From a checkpoint of a small transformer trained on Wikipedia.
Size: 9 layers, width 320, 5 heads of 64, MLP 1920 quick GELU, vocabulary 4012, 17.4M parameters.
Architecture: RMSNorm before each block, rotary positions, no biases in attention or MLP, normalized queries and keys, capped logits.
MLP neurons of a small language model. Each row is named by its layer, matrix (up: input weights; down: output weights) and neuron, and shows model dimensions 128-191. Each number is 50 + 12 x the weight over its row's rms, rounded and kept within 0 to 99.
Before each neuron's rows, "fires after" lists the tokens most often just before its 100 highest values on Wikipedia text that the model never trained on. A number after a token or word is its count.

fires after: "\n" 94
L3.up749:50 41 55 66 49 53 48 54 51 67 63 40 40 45 51 73 27 63 60 51 54 47 41 10 68 50 41 38 55 43 54 47 38 46 63 66 36 61 61 33 34 54 55 63 47 60 59 59 39 39 44 43 52 51 58 50 36 67 43 65 63 55 50 57
L3.down749:54 43 35 56 74 51 60 16 55 54 28 47 52 56 47 67 74 49 62 43 45 55 31 60 55 43 43 57 62 31 56 41 50 57 41 58 56 41 53 56 51 56 45 29 63 37 58 52 37 47 45 41 37 42 56 31 61 38 47 61 61 53 47 47

fires after: " p" 18, " c" 16, " d" 12, "d" 10, " P" 7, "D" 6
L3.up799:52 49 30 57 37 62 51 48 43 62 37 52 51 61 68 43 41 55 68 51 70 49 56 31 34 43 38 55 52 41 48 31 39 49 56 33 67 53 40 33 37 51 34 50 71 50 74 45 50 58 69 29 53 48 58 34 32 67 55 39 55 57 57 42
L3.down799:39 45 51 26 42 54 59 46 37 78 67 24 61 47 42 48 50 43 32 35 39 42 50 50 49 65 62 55 38 47 40 45 61 36 57 74 43 53 36 82 61 75 67 64 31 67 35 52 57 50 19 41 33 35 34 55 52 45 63 29 54 39 61 49

fires after: "\n" 36, "P" 5, "lo" 5, "ip" 4, " Independent" 4
L3.up1369:39 41 61 58 45 51 53 41 43 40 38 45 54 48 42 46 55 21 45 31 76 34 35 27 44 44 28 58 64 40 55 53 38 44 41 44 46 52 42 35 41 49 50 59 54 42 69 65 63 37 34 44 38 48 60 46 48 51 43 51 61 43 42 56
L3.down1369:48 46 50 50 67 53 58 40 52 64 50 46 53 46 48 46 42 49 53 52 31 42 52 67 60 64 36 52 55 43 55 40 47 36 57 47 70 52 59 74 37 61 63 54 75 56 32 46 54 53 51 50 51 57 43 69 67 63 63 66 45 51 45 30

fires after: " " 32, "–" 23, "-" 9, "1" 6, " |" 6, "0" 5
L3.up1429:53 09 36 60 44 55 47 49 48 47 70 55 67 28 72 52 51 48 58 56 55 54 27 52 68 52 50 28 55 55 54 62 62 21 45 52 48 26 53 59 51 58 44 47 94 54 48 61 40 60 46 28 47 54 53 42 44 61 55 41 45 58 56 33
L3.down1429:71 57 48 56 40 42 56 63 55 51 22 63 61 56 40 34 63 33 51 47 55 60 87 41 42 40 41 68 39 44 45 44 39 56 44 46 54 54 32 33 44 46 41 29 22 41 75 46 63 47 53 41 42 55 58 47 46 30 61 34 59 41 38 55

fires after: " D" 20, " w" 15, " C" 8, " W" 7, " d" 7, " m" 7
L3.up914:46 46 60 39 46 74 62 43 39 47 36 52 50 73 49 45 51 44 47 50 68 38 55 58 42 37 56 61 66 42 37 51 47 56 48 38 48 52 52 31 60 53 48 71 55 64 60 42 45 28 93 27 49 44 47 45 49 49 56 36 52 60 43 60
L3.down914:54 37 50 46 51 48 25 56 47 42 65 47 39 24 60 66 29 45 68 62 55 55 39 44 33 49 25 47 46 48 55 34 58 54 62 61 52 37 49 51 67 36 50 24 53 46 48 64 78 63 17 85 50 62 41 56 60 65 39 40 44 54 61 46

fires after: " P" 25, " p" 16, "–" 6, "P" 5, "\n" 4
L3.up70:34 27 21 60 65 51 64 39 70 58 47 59 34 41 64 44 50 56 52 46 56 37 70 61 63 26 31 36 60 46 61 46 36 48 47 51 52 52 41 47 45 45 48 50 49 42 59 73 36 33 55 46 28 34 49 55 66 54 55 41 53 46 54 45
L3.down70:52 72 83 36 46 39 51 59 41 58 54 36 44 68 51 44 44 22 42 57 38 61 47 38 45 74 70 41 52 57 52 58 49 45 62 60 37 52 60 60 53 49 53 49 53 58 54 31 72 55 48 42 61 58 48 51 44 53 45 63 53 34 46 63

fires after: " p" 17, " T" 14, " t" 9, " P" 9, " N" 7
L5.up132:42 40 54 40 59 64 63 35 39 54 42 20 51 25 58 51 54 49 60 45 65 42 49 65 49 55 61 20 50 46 62 71 31 50 39 60 49 64 42 66 43 52 45 52 66 40 67 38 53 44 49 40 31 49 42 40 62 53 41 46 67 46 59 61
L5.down132:57 69 49 68 35 37 38 55 63 61 52 65 40 81 37 42 43 51 54 65 59 36 55 29 50 46 49 69 47 56 33 54 54 41 81 38 61 53 51 43 62 54 39 34 30 52 54 28 57 46 51 61 50 52 61 63 47 44 47 62 35 34 56 52

fires after: "d" 21, " D" 10, " M" 8, "M" 6, " Stev" 4, " m" 4
L3.up1566:60 37 55 70 55 70 71 52 53 47 63 43 46 47 47 40 55 30 37 24 54 22 44 46 45 50 66 71 64 42 40 40 53 53 53 57 54 49 59 26 59 54 56 75 57 52 63 39 50 53 34 57 77 63 56 48 44 63 35 45 54 47 55 62
L3.down1566:32 49 36 47 57 30 42 54 55 59 60 54 44 60 61 64 61 49 72 83 60 64 62 59 51 52 35 39 31 77 40 47 26 62 33 70 36 39 54 61 43 56 51 39 45 55 56 57 47 31 60 62 29 33 63 59 53 40 40 53 52 51 68 32

fires after: "\n" 82
L3.up1855:49 29 51 54 49 40 48 29 55 60 67 57 30 45 31 53 36 38 51 26 32 37 35 25 50 31 42 51 50 70 51 51 45 45 54 39 51 44 47 32 62 45 62 52 75 45 47 43 50 60 57 39 56 43 73 57 61 65 54 72 64 56 44 69
L3.down1855:53 63 18 54 65 52 35 38 46 64 32 61 54 57 34 83 70 56 73 46 61 52 45 39 52 74 32 40 53 42 40 31 35 29 51 80 39 79 73 70 30 70 45 38 57 58 66 51 43 57 28 29 44 47 23 42 42 56 43 63 47 41 46 64

fires after: " D" 19, " L" 11, " d" 7, " l" 6, " R" 5, "ill" 5
L5.up332:62 68 42 44 48 50 59 43 35 29 46 45 63 71 73 59 38 65 50 59 56 67 61 45 56 54 67 67 40 46 38 46 56 52 73 57 51 68 48 46 26 36 35 46 44 61 60 54 61 27 37 45 54 73 64 26 51 72 69 55 64 62 47 53
L5.down332:44 50 60 60 66 36 14 40 55 65 55 55 26 37 33 36 45 53 64 44 57 41 37 61 41 51 49 35 48 54 37 63 40 36 38 65 52 25 65 59 61 51 34 64 64 30 39 42 43 56 51 49 53 37 37 83 34 52 40 25 51 54 73 53